From a checkpoint of a small transformer trained on Wikipedia.
Training: 295M tokens, 9006 steps.
MLP neurons of a small language model. Each row is named by its layer, matrix (down: output weights) and neuron, and shows model dimensions 96-191. Each number is 128 + 32 x the weight over its row's rms, rounded and kept within 0 to 255. A neuron's up and down rows have the sign that makes its largest values positive.
After each neuron's rows, "fires before" lists the tokens most often just after its 100 highest values on Wikipedia text that the model never trained on.

L7.down417 [104 104 108 111 111 203 160 146 183 119 145 154 160 107 132 143 172 141  75 140 114 136  95 160 129  86 154 135 178 121  66 131 155 132 155 105 138 117 143 132 104  99 134 129 108 145 181 134 138 156 140 115  94  94 141  93 120 146 107 115 102 199 108 102  82  65  90 121  90 222 179 142 153 120 200 126 141 142 131 120 125 103  79 145 129  89  81 204 160 123 139 178 152 147  60  87]
fires before: ",", ".", " to", " when", " he"

L2.down380 [134 112 134 145 119 163 159  95 123  73 133 140 166 116 186 130 103 114 124 121 129 169  89  87 128 144 124  78 177 196 146  86 187 154 104 112 127  83 131 140 163 101 106 108 114 122 167 122 147 123 117 115 156 153 154  75 199   0 102 144 131 111 124 157 139 151 166 122  86 114 105 111 138  94 139  96 124 125 185 120 104  90 118 159  71 158  80 181 111 158 114 112 177 103 174 123]
fires before: "az", "n", "er", "o", "ing", "g"

L3.down372 [125 128 150 149 117 157 145 121 118 142 113  82  86 156 142 125 165 167 102 130 107 144 130 112  37 148 148  80 141 145 147 129 152 155 119  72 169  90 196 115 144 144 166 105 134 137 146 132 111 115 173 137  44 106 179 160 101 128 139 141 121  98 100 136 159 169 119 123 130 104 142 162 171 127 156 133 161  88 103 131  88 107 141 162 138 118 134 106 127 100  87 153 172 145 125 168]
fires before: "ub", "an", "ass", "in", "ed", "if"

L4.down415 [123 113 150  80  74 138 113  81  69 121  90 157 102 128 168 164 171 147 170 100 141 138 127 105 169 125 111 150 138 126 131  90 115 111  82 138  72 157  86  98 174 136  74 147 159 134 182 108 122  92  99  43 154 123 105 141 183 176 153 152 175  85 104 148  71  78 113 158 134 142 144 105 140 148 110 135  92 107 107 160 135 187 101 101 138 126 121 144 172  98 128  96 166 140 124 100]
fires before: " |", "1", "2", " C"

L4.down318 [102 187 156  99  94 117 182 130 140 149 147 127 180 106 100 203 135 115 151 149 135 119 149 117 114  95 124 121 189 107 148  65 110 166 152  79  68 168 161  90  82 125 136  95 171  77 128 116 135 160 158  96 126 120 153 134 159 106  82 120 144 148 136  69 123 103 139 116 142 219 151 108 155 146 134 151 128 147 146 184 109 137 110 141 155 131 134 147 134 150  97 106 141 138 112 158]
fires before: "0", " |"

L7.down322 [122 150 108 116 128 136 103 139 133 103 131 123 145 112 134  70  90  93 135 118 132 167 152 133 128 169 140  96 105 134 185  99 114 151 100 137 158 161 106 144 130 189 120 137 114 139 153 164  71 134 124 145 157 112 138 144 172  58 168 166 145 119 142 139 150  55 117  73 113 118 202  90 122 166 158  96 132  60 176 102 132  65  58 135 103 154 183 114 120  84 141  97 103 112 126 117]
fires before: "\n", "C", "R", " Pe", "D", "G"

L4.down298 [137 180 100 102 108 110 136 131 139  98 125  96 152 115  84 132 207 158 145 139  93  97 188 183 135 232 157 127 213 164 111 103 133 128  83 125 174  97 132 108 122  94 117 128 194  81 142 110 189 151 119 126 115 101 124  92  94 174 135 110 123  92 127 127 115 110 162 116  99 127 141 153 144 146 123 110 155 120  95 103 158 119 102  83  95 140 135 108 154 142 123 100 116 176  95  97]
fires before: "0", "9", "5"

L8.down473 [141 174 138 144 123 152 180 101 149  81 145  70 150 102 168 138 133 176 153  78 128  87 118 166 114  91 135 128 169 195 130 132 175  93 130 150 120 112 166 115  89 165 100  97 107 162 101 109 123  83  52 152 118 103  91 115 133  78 196 144 115 103 145 159 145 145 126 113  81 149 126  94  72 175 130 133 172 234 124 116 128   0 121 157 143 126 152 132 117 132 138 167 132 103 154 122]
fires before: " "

L7.down105 [130 104 147 117  73 174  97 136 102 104 133 112 126 148 118 139 123 122 136  90 158 117 137 124 120 149 123 105 163 150 139 227 188 156 135  93 103 121 121 168 119 132 144 135  92 159 135  86 115 124  92  98  95 156 100  92 127 155 146 121  95 110 155 145 152 127 159  82 136 110 127 103  78 106  86 146 166 108 109 142 124 153 119 129 160 110 122 134 151 126 121 113 135 168  90 113]
fires before: " ", " of", ".", ","

L7.down377 [116 102  71 195 135 116 187 127 198  81 122 134 125  74  74 126  89 129  89 134 148  68 143 168 133 128 107 150 131  95  99 129 149 160 118 130 146 146 157 131 127 136 107 107  83 155  97 144 126 108 119 104 129 158 120 126 148 168  99 157 131 145 151 112 145 162 171  95 138 119 122 139 134 158  87 126 113 137  77 172 131 109  91 122  83 148 145 148 139 149 127 120  97 116 113 123]
fires before: ",", ".", ";", " and", "),"

L8.down59 [ 87 179 132  70  97 126 151 125 138 145 151 122 115  68 163 205 126 121 128 123 110 138  82 113 150 120 140 133 106 206 117 157 132 156  86 151 142 111 138 129 156  96 115 105 139 116 168 136 125  66 103 151 123  84 101 139  94 180 133 160  84 126 119 127 137 149  92 110 127 117 174 131 138 157 136  88 134 144 173  71 119  68 106 105  90 106 124 160 107  89 162 105 172  77 143 141]
fires before: " |", "0", "5", "3", "4", "6"

L8.down120 [104 136 114  97 125 174  92 160 147  49 146 190 150 117 146 137 129 186 108 128  62 162 140 112 172 130 147  96 122 150  74 187  75 108 125 119 129 140 106 170  96 163  86 161 195 151 164 136 178 117 197 136 101  93 199  99 141  72 143  75 158  70 195  81 144 161 136 136  94 211 125 177  95 161 143 211 154 153 156 110 130 115 128 118 100 114  96 184 130 158 142 169 119 141 141 107]
fires before: ",", ".", ")", "),", " and"

L2.down464 [139 189  67 135 170 109 102 149 145 143  90 151 128  93 183 151 197 134  90 101 199 105 132 119 105  75 105 147 133 142 155 103 105 110 131 126 136 121 119  64 117 124 135 134 143 200  82 189 148  77  85 117 111 107 167  97  81 119 208  83 113 191  65 166 167 140 125 157  76  87  86 122 123 154 152 142 160 103 151 199 100  69 125  62 155 177 166 129 139  94 134 169 160 149 110 166]
fires before: "i", "e", "av"

L6.down253 [136 192 124 146  96 117  87 126 209 159 152  83 107 139 172   1 102 159 133 135 136 155 138 193 133  71 131 142 162 132 114 160 174 123 134  92  95 119  99 126 139 137 108  62 111 142 129 138 182  88 145 169 175 141 135  88 126 136 156 106 112 138 133 153 148  95 153 137 136  90 148 115 186 178 171 124 172 149 173 197 155 119 100  91  83 139 127  90  78 138 106  64 142 112  98 170]
fires before: " ", " the", ","

L3.down262 [ 83 101 141 150  85 141  73 171 163  71 177  81  89 126 105  91 152 126 137 145 103  96 122 205  96 108  73 146 129  94 106 161  64  62 157 158 189 118 107 139 131 132 122 163  78 128 149 135 146  72  82 109 113 110 156 100  99 123 166 119 109 132 164 158 136  73 100 122 134 151 123 190  74 172 124 123 136 168 113 104 151  84 131 146 125  72 101 160 127 107 115 143 165 148 117 121]
fires before: "==", "===", "In", "The", "H", "B"

L8.down230 [ 97  98 162 122 126 176 174 183 160 102 108 124 174 114 156 132 167 147 142 107  66 135  84 122 121 105 111 162 214 141  96 174 130 116 146 236 125 119 124 155  82  90 152 137 120 132 120 200 141 112 128 148 151 153 129  87 101 132 147 173 124 142 101  85 139 141 123 104  74 173 122 152 124 181  96 188 180 105 129 138 131 172 113  84 134  84 145 146 129 161 198 171 125 121 134 179]
fires before: "\n"

L6.down145 [ 85 113 140 105  81 140  92 100 149 118  63 100 100 124  93 163 107 108 166  84 158  97 125  97 167 157 186  84  69 131 122 151 142 163 140 176 112 114 151 150 171 171 137 112 137 107 175  53 134 132  54 120  69 121 136 101 111 191 202  75 124  96 160  98 109 168 153 130 158 113 131 143 145  62 120  79 111  77  74 154 147 182 106 161 138 150 123 130 122  97 142 134  79 130 112  80]
fires before: " ", " |", " Democrat", " C"

L4.down42 [111 138 135 150 193 119 120 183 128 107  45 175 118 100 148 132 114  90 180 135 163 173 133 140 126 125 142  63 132 140 141 139  99  82 119 172  94 136  89  90 137 139 109  80 111 143 144 149  75 174 158 114 166 126  92 130 101 130 155 133 118 131 162 133 174  85 144 165  87 131  92 159 108 186  84 206 147  65 121 171 136 148 125 127 148 107  70 155 156 158 123  94  95 148 127  60]
fires before: "ed", "ing", "or", "er", "es", " not"

L8.down173 [158 201 117 120 139 124  86 197 107 124 109 117 197 121 146  82 142 149 109 175 155 165  85 138 151 167  77  83  70 111 146 127 156 106 139 166 142 126 118 188 171 151 107 116  23 141 102 118 162  94 133  72 144 127 130 138 100 122 114 169 152 121 134 122 158 149 118 100 145  90 155 125 145 115 120 114  99  56 144 183 156  85 144 116 184 108  99 175 143 182  94 128 104 134  97 145]
fires before: " |", "–", " the", "k"

L3.down131 [ 87 144 150 185 120 132 138 165 135 102 160 135 116  94  92 126  94 144 166 122 165 107 101  98 142  94 110 108 185  89 147 134 109 127 152 137 101 132 125 118 152  85 138 152 125 136 132 177 112  77 126 128 133 120 178  94 156 162 120  67 128 143 101 100 132 135  91 118 188 118 104 110 117 116 112 157 140 175 198 169 102 133 140 159  82  62 127 110  95  45 103 136 178 156 125 137]
fires before: "ation", "ing", "e", "es", "ab"

L4.down337 [114 121  86  87 229 122  87 155 118 111 110 188  93  82 146 124  87 137 186 128 101 109 181 153 124 119 135 115 106 132 173 123 115 117 141 124 153 175  68 132 132 108 115  48 190 133 122 150 101 152 114  99 164  49 109 145 115 128 108 118 159 139 128 163 129  27 149  91 131 108 104 187 143 180 114 208  55 155 134 132 133 162  60 103 135 171  79 128  29 111 141 101  98 140 150 118]
fires before: "ed", "e", "es", "ict", "ing", "er"

L7.down302 [125 166 122 123 109 110 186 139 152 169 101  58 156  61 157 144 164 176 130 140 148 124 167 123  98 143 137 129 167  84 140 178 210 152  81  96 133 140 132 127 134 118 132  66  92 114 125  90 134 110 121 187 128  27 203 123 146 147 128 127  84 127 103 146  54  81 141 131 186 138 123 120 158  88 119  97 126 136 104 158  87 168 135 105 102  71 176 103 170 152 143 157 174 168 169 167]
fires before: " ", " the", " he", " F", " H"

L8.down257 [157 147  68 157 114 127 131  75 177 126 164 154  99 126  73 166  65  65 158 136 152 159 169 141 137 121  66 134  99 110 137  73 140 137 137 196 150  84 137 137 116 132 130 116 118 144 143 131 151 107  98 133 138 163  97 168 126  93  96 172  37  98  94 157 144 126 142 117  94  94 120 173 157 158 155 143  80 148 159 153 146 163  76 187 102 111 121 142 157 118 110 134 123 137  34 175]
fires before: "ing", "ional", "ed", "er", "or", "art"

L8.down402 [138  97 160  61 144  83  65 153 130 131 146 141  85 133 148 110 102 110 155 156 161  87 135 152 131 137 145 104 208 115 113 125 133 152 115 143 179 137  89 156 109 112  94 173 167 158 164 169 189 235 172  29 180 134  97 169 139  97 169 139 159 118 179 161 124 136 123 144  95 132 109 108  79 105 122 119 120  85 141 129 129 125 134 106 159 141  94 145 170 100 129 150 148  60 148 127]
fires before: "e", "hen", "ith", "uring", "owever", "al"

L4.down192 [ 73 106 162  98 116 104 142 129 120 143 154 123  61 107  63  97 106 156 121  99 157 144 145 107 121 173 106 154 108 130 136 140 137 126 121  71 157 145 117 159 198 127 128 107 122  83 151 134  78 129 142 187 161  83 149 116 126 133 133 157 124 138  70 153 126 113 150 113 112 157 173 178 133 134 102 134 129 116 136 103  77   0 104 101 149 182 109 124  68 117 145 109  65 147 145 109]
fires before: " G", " T", " P", " The", " D", " M"

L8.down152 [180 105  99 124 177 142 143 134 135 132 116 114 167 118 132 111  95 103 154 196 157 140 132 139 157 128 128 122  84  37 188  88 108 127  85 159  95  89 120 107 111  92 123 120 100 128 204  80 115  85  86 131 142 164 132 168 110  82 126  28 102 138  98 163 143  98 159 108 159  61 155  92  83 112 140  80 157 192 111  95 145 150 135 178 128 146 158 165  60 157 137 108 189 150 112 101]
fires before: "ese", "ter", " |", "ed", "or", "ance"

L8.down205 [169  73 119 107 142 207 161 118  78 110 102 159  97 145 146 128 148 160 115 109  97  60  73 155 125 177 117 105 127 110 143 140 124 154 115 147 136 128 150 125 169  90  99 175 124  99  85 170  48 153 101 103 149 129 145 132 104  97  56 192 100 154 111 134 109  81 129 128 145  91 126 111 205 154 164  62  90 109 158 115 119 123  74 137 155 161 162 108  98  94 156 112 151 143 127 102]
fires before: "\n", " |", "1", "4", "2"

L7.down51 [154 114 134  49 157  78 212 139 124  66  92 137  83 126 160 134 147 208 116 134 126 126 143 127 134 142 152  85  26 146 177 136 167 168 117 140 172 151 148 147 133 188 102 202 137 157 167 104 148 112 112 175 145 112 175 101 185 152 143 196 227  98 146  85 133 115 137 140 103 151  98  89 158 174 166 137 134 146 110 178 137  83 173 101 141 167 136 135 109 140 161 171  91 143 128 195]
fires before: ",", "\n", " |", ")", "."

L8.down380 [ 99  82 127 177 142 154 125 115  74 158 127 155 159 103 184  97 125 128 133 153 116 143  98 114 151 100 126 138  96 125 147 131 185 120 130 104 132 141 168  73 172 203 121 128  72 128 143 146 138 116 171 102 181 184 132 164 118 155 146 118  97 126 121 117 158  77 100  96 106 169 147 139 188 153  83 108 168 138  67 129 141 109 134 172 137  99 208 142  19 116 143  92 117 157  95 137]
fires before: "als", "ed", "er", "or", "um"

L6.down284 [106 115  95 198  69 118 170 162 173 150 100  53 133 114 194  75 101 105 166 133  55  87 109 136  60 148 125 182 169  92 120 138 138 157  93 109  89 142 168  58  87 172 138  70 131 164 131 150 124 151 196 106 129 175 118 175  85 110 137 172 145 129 136 116 117 117 181 150 135 130 136  88  87 150 123 136 139 114  78  59 133  28 120  83 134 109  80 116  90 133 135  75 139 133 113 139]
fires before: "2", "1", "p", "C", " I"

L7.down497 [105 112 107  70 117 154 101  65 172 162 195 128 190 144 158 118 124 133 157 146 149 149 106 106  84  95  85  76 100  89 124 134  72 161 181 129 133 190 139 138 121 139 152  91  92 108 138 122 133 136  95  82 192  84 126  70 114 111  37 114 110 104  96 175  94 172 176 166 209 112 120 124 147  97  87 167 128 109 149 105 118  76  75 106 132 105 133 132 131  96  88 120 142 131 108 125]
fires before: "|", " |", "man", "|---|---|---|---"

L10.down448 [106 136 138 101 127 122 101  75 109 140 124 110 139 119 148 129  95 168 128 146  91 136  84 148 163 133 100 141  87 148 148 114 154 140 139 125 120  86 135 103  91 159  87 108 162  87 111 132 151 156 115 135 137 172 104 111 132 145  99 170  98 106 127 144  55 136  77 174 175 113 123  97 155  60 116  99 122  92  80 100 103 152 183 136 120 129  50 142 134 115 150  84 109 106  90 154]
fires before: "5", "4", "ous", "igh", "6", "ac"

L7.down46 [154 137 118 138 158 123 142 112 134 130 156  81 164 111  44 123 169  53 115 111 120 133 146 122 130 122 120 121  40  65 115 184 130 113 131 100 119 173 159 170 200 117 156 101 135 161 136 123 192 143 133 147 146 113 120 188 135 117 155 134 176 126 131 182 103 111 131 113  96 108 137 138  64 120  60 178 166 124 154 103  91 198  97 136 175 121  83 131 137 102 125 114 143 140 131 120]
fires before: " |", " ", "2", "%"

L8.down382 [162 101 152 106 109 142 127 115 165 157 135  96 122  66 115 140 107 130 134 121 133  83 134 158 165 123 172 198 149 111 122 120 118 120 137 103 155  81 123 146 120  94 170 136  86 130  78 126 123  88  76 103 148  90 145  68 140 217 151 178 130 140 102 167 132 115 132  47 191 139 123 153 155 144 126 170 172 133 169 179 167 123  76 124  90 132 146  94 136 147 179  96 173 176  84 128]
fires before: "\n", "=="

L2.down438 [108 107 122  75 164 178  65 113 103 151 161 170 118 135 117 106 140 174 157 139 165 117 185 130 103 109 159 104 122 153 118 141 136  63  74 114 137  95 188 107 100 120 139 146 143 123  89   3 122  95  81 133 169 116 135 104 112  53 169 147  72 128 141  85 161 178 152 159 148 155 123 114 125 117 188 114 129 121 164 101 125  98 102 119 113 108 142 132 186  99 148 130 218 189  86 162]
fires before: " States", " the", " N", " he", " King", " his"

L3.down19 [141 137  79 122 140 119 136 141  73 118 179 108 118 206 134 107 110 218 156 130 147  83 126 125 123 104 149 118 159 129 165 164  90 126 125  97  73 165 157 102 132 125 117 104  69 148 144 179 188 112 136  99 217 106 159 121 103 154 174 131  78 133 127 157 111 119 111 184 115 121 106 129 106 143 156 166 143 159 119 107 158 133 129 143  77 134 202 112 148 161 158  84 115 108 171 116]
fires before: "ation", "e", "ens", "es", "ab"

L3.down299 [123 174 127 137 153 110 158 181 132 120 178 168 110 136 130 123 144 122  74 183  99  81 119 119  98 149 126 107 136 172 137 163 156 133 135 154 194 183 166 104 111 115 122 163  72 127 169 140 133 161 114  69 178 124 158 185  94 124 100 151 102 110  99 104  96 143 185 131 112  80 141 183  94 108 124 144  82 156 105 161  93 187 176 150 156 120 124 192 157 126 102 168 117 154 131 106]
fires before: ",", ".", " and", " of", " to", " in"

L4.down505 [163 163  99 123  88  94 147 108 144 151 189 139 139  71  92 138 164 115  82 146 128 128 156 161  95 180 137 185 160 125 126 145 124  98 141  92 202 101 109 145  76 101 113 101 125  85 125 202 157  89 157 135  74 142  87 171 109  93 116 136 148  94 101  93 127 148 140 115 161 120  82 124 136 100 111 122 139 106 154 108 122  80 144  64 102 171 109 184  28 145 134 137 185 172 153 121]
fires before: "\n", "-"

L4.down59 [129 123  82 124 128 122 102 112 131 102  79 114 134 184 138 142 130  80  58 104  71 163 105 116 186 135 111 177 131 108 137 143 138 160 138 103 164  70 121 184 107 124  45 127 165  97 142 152  72 102 128 170 113  27 166 123 146 115 116 161 157  85 185 128 135 160 142 160 206 163 121 119  87 115  94  95 141 138 151  90 124 137  88 145 131 107 118 136 182 150 177 145 116 123 147 179]
fires before: "9", "8", "1", "6", "4", "7"

L10.down230 [188 109  98  87 143 124 187  92 118  73 154 159 145 162  51 112 139 122 123 110  79 156 123 155 164 128 172  52 151  71 102 181  50  86 136 175 101 124 124 123 145 142 119  89 127  87 141 131 139 175 116 104 117  92 158  58 171 138 106 131  96 130  94 203 110 120  62 101 139 134  99  75 164 125  92  60 145 143 135 106 170 125 164 112 105 170 172  98 138   0 170 149 127 108 152 167]
fires before: "4", "3", "5", "6", "2"

L6.down59 [121 117 178 124 123 122 145  90  91 131 185 107 161  93  82 115 126  90 113  89 135 143 122 154 106 135 170 181 153 189  91 130 121  63 185 179 110 103 167 135 142 109 109 123 184 159 126  86 116 198  95  68 101  90 115  94  71  92  90 124 149 155 106 158 110 145 127  46 131 147 161 138 122 123 109 117 197  91  77 169 164 169 135 140 121 100 119 131 106 158 119 176 134  90 103 167]
fires before: "1", "2", "3", "6", "5"

L6.down83 [144  88 134 143 166 121 120 108 138  93 107 156 120 120 173 138 158 114 103 137 129 128  95 149 118 159 215 138 102 129 102 140 229 124 119 123 118  31 108 128 185 131 163 147 118 140  92 108  95 108 174  65 103 122  85 162 120 121 162 184 173 181 139  69 160  99 135 146  93 139 126 114 139 118 136 114  93 124 144 139 113 196 127 173 163 154 131 107 177 161 113 156  90 105 159 145]
fires before: " |", "–", "0", "."

L2.down75 [127 118  83 170 165  98 109  98 158 147  93  96 123 151 155 136  90 124 117  83 181 158 166 147 107  82 165  60 116 105 201 154 119 159 143 108 191 108 147 169  80  88 176 117 106 107  68 147  87 128 121 111 105 138 174 157 105 177 122  96 164 125  78  72 132 142 110 113 144 110 122 131 148 107 119  97 139 156 134 103 159 158 138 118  70 129  77 133  90  89 119 129 153 158 116  68]
fires before: "ation", "e", "ens", "p", "B", "es"

L2.down215 [132 168  79 171 153 147 163 123 208 113 113 138  85 123 125 145 167 120  74  94 115 111 146 131 119 130 138 119 163  81 190 152 127 128 123  87 142 145  93  78 111 158 100 140 109  98  88 118 120 130 125 122 186 151 133  81 141 210 123 130 153 109 131 201 127  93 106 173 173 150 184  99  77 125 135  82 156 140  87 163  95 189 144 194 150 176 120 138 103  77 131  85  54 149 131 125]
fires before: " ", " York", " M", "s"

L7.down456 [119 138 110 116 125  94 102  95  70  99 142 158  95 131 125  93 121 153 163  92 131 146 130 184 141 156  97 131 183 172 128 114 170 129 221 125 129  95 143 113 103 121  99 107  71 115  46 196 113 129 106 133 190 143 113 137 183 134 127 106  76 123 106 148 148 159 143 130 102 140  97 161 154 166 108 118 104 136 154 106 116  46 116 158 130 147 149 192 177 103 132 127 116 143 119 122]
fires before: "\n", " be", "The"

L2.down390 [151 165 104 186  88 116 120 116 145  95 118 154 123  77 115  85 147  85  81 138 100 116  77 122 142 117 116 133  50 115  78 145 112  61 110 125 122 105 172 139 102 120 169 212 134 139  93 135 118 104 113 127  81 115 103  80 164 151  81 150 112 172  91 111  96 108 111 188 194 186 106  59 140 116  98 142 125 135 109 193 162 155 178 128 178  93  86  79 115 131 124 109 109  95  73 104]
fires before: " ", "ced", "ts", "ie", "ter"

L10.down122 [175 112 103 106  68 150  77 105 144 153 103 119 101 117  83 139 141 140 130 122 182 114 130 149 183 144 104 113 167 115 114 197 183 178 113 133 124 176 165 168 131 149  83 134  81  87 160 133 224 141  78 158 127 104 122 134 191 184 135 162  89  93 141 129  87  89 114  62 129 126 138 133  93 162 123  86 172 137  88 140 111 130  91  74 131  93 157  86 145  82 127 131 189 121 146 139]
fires before: "1"

L3.down404 [ 86 136 159 145 130 183  99 100 130 121 195 108 151  49 155 150 152 105 129  93 108 182 115 113 149 118  84 129 113  79 142 143 123  52 147 174 141 166 166 162 151 100 178 126 121  79 149  82 123 136 127 137  65 145 108 140 156 134 179 174 184 141 128 171 100 149 173 123 160 121 107 115 130 144 119 157 128 159 122 131 162 127 155 133 115 144  84 127 141 187 115 145 136 106 128 189]
fires before: "earch", "ult", "id", "ul", "ed", "ear"

L10.down117 [114 115 131 151 114 181 114 109  83 140 168 115 164 137 139 183 134  79  94 144 119 101 129 114  94 100 137 161  87 108 126 143  91  70 171 144 179 125 171 118  82 169 173 143 104 123 142 116 169 141 126 124 138  97 170 115 152  99 136 138 141 190 107 116 130 103 120  73 144 109 115 116 165 142 109 115 124 140 129 114 133 193 148 151 102 125 145  96 142  64  81 150 143  79 152 153]
fires before: "s", " ", " in"

L3.down55 [112 140 177 154 128 133  78 117 140 107 130  86 101 132 120  99  95  93 108 156 155 101 174 102 100  79 115 187 107  94 126 112  80 150 106 175  95  69 178 134 134 179 160 150 121 179 139 124 143 135 169 133 125 146 116  95  94 185  84  92 143 156 106 108 192 100 137 154 174 115  63 122 145 104  67 147 130 139 162 128  98 108  97 137 124  95 191 126 175 158 123  80 138 115 126  77]
fires before: " the", " le", " B", " ", "om"

L6.down78 [134 155  91 141  96 171  35 138 121 121 165 135 124 121 190 105 108  89 114 195  76 127 117 113 154 103  65 111 110 131 119 107 172  96 135  70 111  96  54 125 151  68 118 103 129 119  88 153 177  76 116 151 123 157 146 160 174 146 161 163 163 131  91 173  74 134 152 131  80 154  89 164 134 173 110 136 172  80 147 110 169 124 118 151 148 108 163 148 157 136 130 181 182 103 109 123]
fires before: " |", "–", "0", "."

L4.down418 [162 145  98  91 121 172 102 153  89 183 126 129 165 108 102  92 120  97 136  90 144 110 127 138  95 124 144 166 151 124 135 172 108 109 108  90 172  81 125  45 109 143 148 177 148 170 130 113 108 102  91 101 196 151 147 134  94 171 162 158 183  53  73 159 124 118  98 104 160 151 104 137 136 134 153 146  95 145 122 113  73 120 120  70 145 142  89 172  78 130 122 119  85 134 124 140]
fires before: "7", "9", "3", "1", "0"

L8.down79 [ 94 204 163 115 115 115 179 127 135 178 102 100  73 124 126 118 161 175 116 135 113 146 154 137 102 150  62 142 125 176 164 147 150 149  44 126 102  96  78 151 162 139 123 159 134 110 128 215 136 124  86 136 130 124 179 168 190 204 141 195 175 141 137 110 110 124 146 157 151 176 155 148  84 117 127 166  72  64 133 152  79 144 183 130 111 132 139 136 131 127 127 151 140 100 181  83]
fires before: " |", "5", "–", "4"